{"norm": "layernorm", "norm_eps": 1e-05, "positions": "learned+rope", "qk_norm": false, "attn_scale": 0.102, "init_std_qkv": 0.0361, "init_std_up": 0.0361, "learning_rate": 0.0133, "lr_mult_down": 3.0, "max_seq_len": 1024, "train_tokens": 305200000}
MLP neurons of a small language model. Each row is named by its layer, matrix (up: input weights; down: output weights) and neuron, and shows model dimensions 0-191. Each number is 128 + 32 x the weight over its row's rms, rounded and kept within 0 to 255. Numbers have three digits each.
After each neuron's rows, "fires on" lists the tokens most often at its 100 highest values on Wikipedia text that the model never trained on.

L5.up92:072118089146143166105089145164129128125146152088118121067098133146078088121126117129099141116104164128102146181155080156101067123126153114137146161150192093154126135163154113102151134155098134128152107089145061131180082161127109176117161143209150108088100085124100127143139060031177176103080031095138123183104120190105158106143105163145180152122157109115133096089133125150130142114097099132131175122174153110030133232111137172129134097100130073116154145120117131170149145121138109103136070155144112110132123140119141077093109113125125084149112163112146101141179126188137161097
L5.down92:108153104128112201174106134173171046131105147143103171090183128155158115160181137081112176149092144108125143116147169089156185074146112111156144166106125097149094106040146075148124099136090117091184135063106132148113192147148102168077102114155099115145147148133107146193141083174083132135113158140062123145120139132128189093196091117162125169146156099144100083089083124118141170105161092092177138126142113143121104141156078177129108042147139139205091109130123078166121146132160144101172135160076109117160108147163116088102153139101125153089080102170147139143115122136102115118
fires on: " ab", "a", "'", "ol", "le", "al"

L8.up83:131055094133177109122092144098163120189151147123113096083175119115120158142149130127090075120142152154150193125086136134044117106134108107168149145114142154139082145100169125071116152108160141123077147150141161120134125095189108082107100112137152141137127134094142158158162159050096081137145143103157110083117169178181109151075135157138184120092094133144074080108144103112161091162105129113109108124156108228193143110047118086150149209175157169123135132105114194099127119137129209086158159110132086090107103077134139168144137194114128110129109173125144147143132104098153102156
L8.down83:179115152169084136093186086164118100112164092102179122130088109152128112087126161083139153109101088105048137182118156138151148127113075155108184065151159091041135176110128153167168116080101151150138169146139104137162142140164156151124115129111152122106141159082164143090130151145126119213103147142159179188113088138058096099135084155085159131095172199092071148175151121114103148098117133101166162156058108126117143112147182169124159099142123150157092070145117085118133170104144130143146200106114148161106062137073121068098109138106107150134137126161103074123124114142141134125
fires on: "\"", "'"

L15.up204:143121172153102159101082099138081158154143123160109063109147081168117105156189109143110077099149095147114117123100115135108087110099070093152165131124194169093130164111113150095111151157099194105119135097122057094154134109110143123138122143129161126061148159116104080187143147168185106178076145059067151081104113173166106181144066127151098089117126143076143100112177177128113215117129144121132131114136157162080188168133091107145081198141134170104139160082150136103144119095125105092105132118161142183082150122155103107166132090097117104083190114155174132117156115164106093120
L15.down204:166171094157106165123145124128134082091109119120171152124137089151101147191106088158143147141159119116049143087164149137158135180148135096055120171168134154086097139122096104112128129137117139128102135192151101120091180115091091089027132103109146126081131094108082115181056168121158144118158082060120052148116116128189176125197054145134072168127134090139195111125122154141121121164180055113078146098107180123088109140129084127096080128093124149129112115135172135125111137144148106114130131131138166157177176141163116169160149106159167175143100167131161133147177141100105131127
fires on: " ", "th", " early", " March"

L8.up159:139148152116115157124109144093126157133118115168141088121102082170075062131121145154170103119125172111124087116113143121116108135162161044133085148101207117155078152103108107164145136187094143178089155103138102106091155112085102153099103191127080100126136131102096169181110138104086145157094104101149136119117103119198124080173081194121117140184214093112118182077104155146125194112114166081097122147146145164081160090111159109142146151172152150128074136198107137106091162116159135109127123097123158081140096123137113164156155122152204160145141136099133111121170120145186148037
L8.down159:139108155167122130135170104115137079139127121148115171127121134075183135124114092122069101141116149095164084185159141167125162107142071125141098085147089200079129135144133128135124175076132075071188094116176124102138086200174119118115143096075148181085139133120160126163146101093131131082172212145126144135123165114114153149155091110085162156130145131131132095150195097158103077105153129147151181111116129063140064132100098169159114125163039055116166114137164132135133115148123152143167121113129091148110158134156094089060103107104137167143078150114143151138158188116112064192
fires on: ",", "e", "le", "s", "p", "."

L10.up374:093196088139069163108112155092120121110118119194130110165084090178104139110092118145089094128094078141091128125081154131086081162099107088156124175123087138116159163067167115077124157146117124189127136115176082174113169158107142129124144154141139187091164107169101102135118127096151111176058129118146169160137099140194151055163110127147136186133085150109142148136111150148157103114214145100089077173219166103154127125120094097155125150161149123141110129138168138070158141133145168162166096068120129101125146126151129122158095155091112110140129123177147173143193096153097158052
L10.down374:149131213079146086105131078195130115165113168149149179106183098070209088171111123109074171110157102131157103134158121102115179089184149168106142134170132125179143109126082108177158121070197095121142097125094066135159131088152111094126060121156121109136123162063129170154132119103207072146154158141111169089110164125105144115190164116141119101113132127106123166174126122113117105111164140125127134127107109141076088148152168130129122125074062203089145120141095165111106130156124067118113156100098178156175117102129120170099141144115127137134097075098108095156150155128122066145
fires on: " most", "ly", "is", "s", " a", ","

L3.up643:127100186188094166124085156130193131107080140138120084174142119152153164158149136100131159131146091105104099137117078144107178184072128094120126141045130112097150180150192144108145167155057154086139078104183155159158115081104139106114151178121120110121124123113182127126165082094080122131142120094120173120071152148151125094102130180156102098048108132186204126093133113116165105088135123109113179111185124106089091127195140109163097114090114095147098118128123114081082089126153118084118060161107068184136094128089187133139099166088144121094102115163147099138132105125126151135
L3.down643:077110118072123149145157158106149138115109084083128115165119109149143175092122233181149122176124121158155148146139127158130138114146051083123081114107140125109118131136157128078131121112066185188136152108130108200163112140115097171167150144179153125093129129167136109118132102143108161135132076167083171196128151153113127108076073174131094127130088129178150164153125129140148125072124108114082088086150173081099141115122152202161103145062133107168138126130123035127106112135140106123090099100083129169131089104166135086116169122114118184109150160140081078125154124208065101148
fires on: "b", " ab", " end", " February", "ach", " Mich"

L3.up404:073114087136165183143127080161121204164132136135092115164136048107159090131213079115155113131105136137119134201157061151177112127107194124146183092125154197106115062123121152090114127135125146092138143129140193087141086106103149112150146123115077141082100110130091117118087099097194106098097152186051145171067057094058121103104096128135117125083103154116159143149135140121152087131125136145119145141152104098113135134126117093141188108101165124118108154162158103109126039134085140080098119175130150147110094170138128097119149128143115121123166087116140139107123164124213145131
L3.down404:043120152157178139162154077154113122119118108155114140190198078080119095154126109081159127194138088107152143197116120164167130086087159065129133111100147086106124095117133182167136131124073123118076149096142116112124128169111079142162119126147142155088120110138181164158114128128115088121123130149149128182140128095069119098068093093167123074098164170107110115114131117110139074187105100048218178178100156137161113118156155085128154111143130103139159208147137133089096101146137145137158068175133149133066121074104117116096149107127162111152100143143131128173164173088116176118
fires on: " ne", "ug", " Ne", "ced", "ail", "ig"

L5.up557:130158119208162153115127069118168174142126091164121189092157099059091086086111141055101138182155136071075134050169186122129113143166146168195141175132123128132137189148134139103147184145156147144161171124143125152160125142089096128135109144140117099158091179153165091102144142117144157104130163117138151069092082097142132126163113144134174151119137153138119104097153108092134049135139167155096159112135121109156117095046126155151142130149087120069108135137141136119118161147087133125131123148153111094125144081142102200092108135139114043188078100058114123187114108115063146129
L5.down557:135137133165134116120121131133136102103138123190172155116141094111120122100163129086116193069142114092121116101155136119141099129156140143160167097168128166144168159111045111165164128211099122129090125116142171126160151166157077181130079102119152116137086107170147180145157140051122084176164105103121157143101104130082111121138109222131161125065097165181087165095124140145105135119159174099136110177117088177172094068129106163155103109183150148120110098104100111130092148117099138120122089147144145130111052122093090106054148182102092109169160150142063146130116121060083190160
fires on: " University", "\"", "per", " The", "'", " \""

L2.up84:105083146170111106128146110210118087152160130114104154153130150103144105131090152080114130153120138142127147155081117108171130142150104124066177161100088140057103152133163156061138128080143119134121109076130066110119121124114144094111082134104105200141138078143155117177192176092138134184127176092139074183099122115158135096115114127071114093105140168119116172082144160099132146179082146137095146098134153130173205093124186130107117135193108079159148124096116107104173113094135112127146136112137164158146133126143108170118225129080107143124144120057070130045162082131137065125
L2.down84:065113137163145177169114124125158092153173164138121103146216136117091090129162140117100139108133108175156135177133097136154107136147102071035143119088121176111143197126129170138136088033087129157084103090135112128161147153178103098130100204056114152178116125104145121180145149125120048129130140129085062176136152097136142132096133143095083129084137180132133120082140092085127162167081105140108106135137098130175153135148141089116104109123146133172140043085116148091185133150195127127142103090099137142177135123127163152148128123121174120161154150055075137117107131116152108153
fires on: " =\n\n", "==\n\n", "===\n\n", " ==\n\n"

L5.up414:130061107095098064131126129073174081108157102168129126152120159139123126104142141153094117124164132183192083138061159071184128119140101119119146118095114080133071115137161150067176146167152083102100115163117176121093075056141140146116172163135160127133163119182108159139169129085117089173098145125183150110122140119035112140122098201062141095116104128132098167157134148135118157138099151120131176157170146165080149053188085171133124158118115144142155159114149116167108104197078105160100090133143159128071159188115143119109138087106143144123146141164117105095151122185140104108
L5.down414:163203113125076218097140106153127120082113130117123137144084145135049135102103121075098141084093116157132120175124158108168171115102165135131117151131166162169081090112162137081142116139183147107168187099104139080148181105129113099172102145166102085128122113122130150087135167153141139165107178157138146131125141098165189099132160123146160128135141139155069127052055106097122167134157140116110136159094168136142093092091098079176102085119205134160119159113113094156116133107148168133150175065144149149136156141107158094135111172111058141062110084154164188127133074105063162114
fires on: "ail", " York", " City", "ilm", "rew", "ier"

L8.up53:164086111150115111131173171084147101116109061118180165169136145076131116132060086143141131109137162097104156125151176140144152115115138093113159143143095117085099129135111137105137068123189147090121126143183136128212156174092125101169081140146132119134107104138128183119081212144123164116107124107078190107089104121140144107172138151108180173126120098188103173128169101137148174108088163144141179151154185104116170117109131101146162183105120123090053119114139126108154078112097101097152115109064170144119069097112131132111085140094146121140182219152093132170077092092079153161
L8.down53:146154154119111145153153125110203156133056126093152162132108150112142092162145215076066185113156131135146075117125097079144145142135099087134108158125158107094129141134122076203137070204117157140138096117138121136143137142135100149100097111181118101150120128111111161070109101140164138108113079137151101128119141118075078102156110118126105115097125165151074143131138082071149156080101155142165168184210138124105131100100159199146156194167162150096078071117129107075054177164105114167112160137097167149116108144099156103169076141109102088176180127108105099137107084140159111124
fires on: " \"", " The", "le", "s", "ice"

L3.up266:065109112128168105141147141129139048156140185106135119108094172126150112138141122060162089124106148111181159210101210146137099073148125169079103189151111135137112074114125110172100120083141127153105124149147114086147113103111142132118123181158091082110163124081084168147098195111116148114180097130021107175102114080140112158175150165111112088115099144082103134139079134133109171134084123137091131115125138111143135117151116140089119083122172118168132112118081155114202120111120121099080086097098139155230115117145164154079136182157102123161158088132116102146095143148074145105
L3.down266:091199147201099087111137117101193169107079125134136073120145096147105114140144173087163115104123081177154181143142140077153122126125101142070146109103115148211147105104106157143099127115088114188139163089111106183169164157141152189149119179074152135112158138129089128137154147159093057150131120107076139161154116174085130104084131118088100166098119119109105111114137158127189105117062148105101134118073111138138131068143152129094077144154141167133113124149100162100090122147119125090133173144182101146180121152177216131076118115100136179153121095149128142186059138186107116098
fires on: "end", "ind", "==\n\n", "===\n\n", "and"

L13.up8:172101147163166127088095143127116110161106028116120120197079130128137148125142125134165130136077138087138173108136141154103083092097129155133133163113147144134147100116164129091123161125135134132104187138131122133190109130158127122133112138144129157165152134156091143127172166089121114104074154104132119136100100138114130101129128157179208120119105129108058122141097171074101137123162198139148181151213122172145087056051134092111179199107115140079085096098118148116103128129129124132185164189110114086151088117113102093155120162070119121112097206036162121086100098125083148179
L13.down8:126162171129118115096148118104163124141119119114184129116122110157166104151182129126073162159139128087083149125134172096068082083108113155114147126063146175085156131116125137123215046162089122121121150146121149130196153103159074187139109145143113133136098120149103152114171119098127147173079112112180122127032093143139136103132164194192186149141142095151086176118134162072109093089104120089185157187162150123105071129068105146101120140157100136146109083122134122067107111135075110109100141166077091187080146128105104104117139169131178117170116153106166125090117126147175156168
fires on: "\"", " \"", "'"

L2.up82:085098138060151171132111135172147123159084105118081116145084122113135138157199136126150182101090125115113121146157133196181148075127115112116095164099064143129120098113142114087152104143140178129131133127149155129153081066130150117082151145154114110030157108166150084131169104052127158112101159147104099117090138150106129090141116139159128076087118169180138204129074125123112153120116119136117162077181172111108140162129175146155141103163149169117157120148156117139061082093081112177069109138101169200143077179152166112072142135094100149112078107154155126093163170149123130196
L2.down82:106118124108097166126124090131190102121124106118117176118121100096056134156115156106157161135127206123123092191149107110203154101121146106106109157086082116122113082108158168110144125128129133131061139151127164146080162128158117114158167141242125115090159132125151098130132122115065101155094142107141127202099077125089155101154078182135146103094106128163110117120064114143158170173174108152125129125150144127091090117119185159157112159123073098145138161103134109112103115121194114150140079145103187124161095160104177071126203112097118107102100096170163148062119172135070179177
fires on: "ail", " ab"

L3.up546:104141094179101092075118128163114089083106189113145131119149156127169078140086105100107149181105110107109128151166086124125157179149104113121082116119131147135102194137144109178111097151139151181155096109099118137127137132156213104153070133103182107092209112088143128172149228167110146148126096137141105185140067144094090103087129138103122154116093074136130140146138117100155095153131105130184052149087148109111144095115156159076149084192078089119131111113094167067157059131130127167110152123099131155184102162121126197147148098120111160149118131135097158079086173116087155116
L3.down546:076099106145140146072151066148126095168157153072122114120183136126105100163153085129131114125121111120116143147106120143122144135129153116033129083167135160145138186158078122063095128056099120132098102081135091189146140091153073204132125132124137144166150157087170093075150144157097103096142104142165086139139060103127114127134122134143109118172076138144098107136137094095160106128169112115117129205062155145077144173197111098181162097104139198137173104094131101146171111119152096170095165164136126181140096116173100194192138132062148131171134126118124073137101123105120148152
fires on: "===\n\n", "==\n\n", "ist", "og", " =\n\n", " ==\n\n"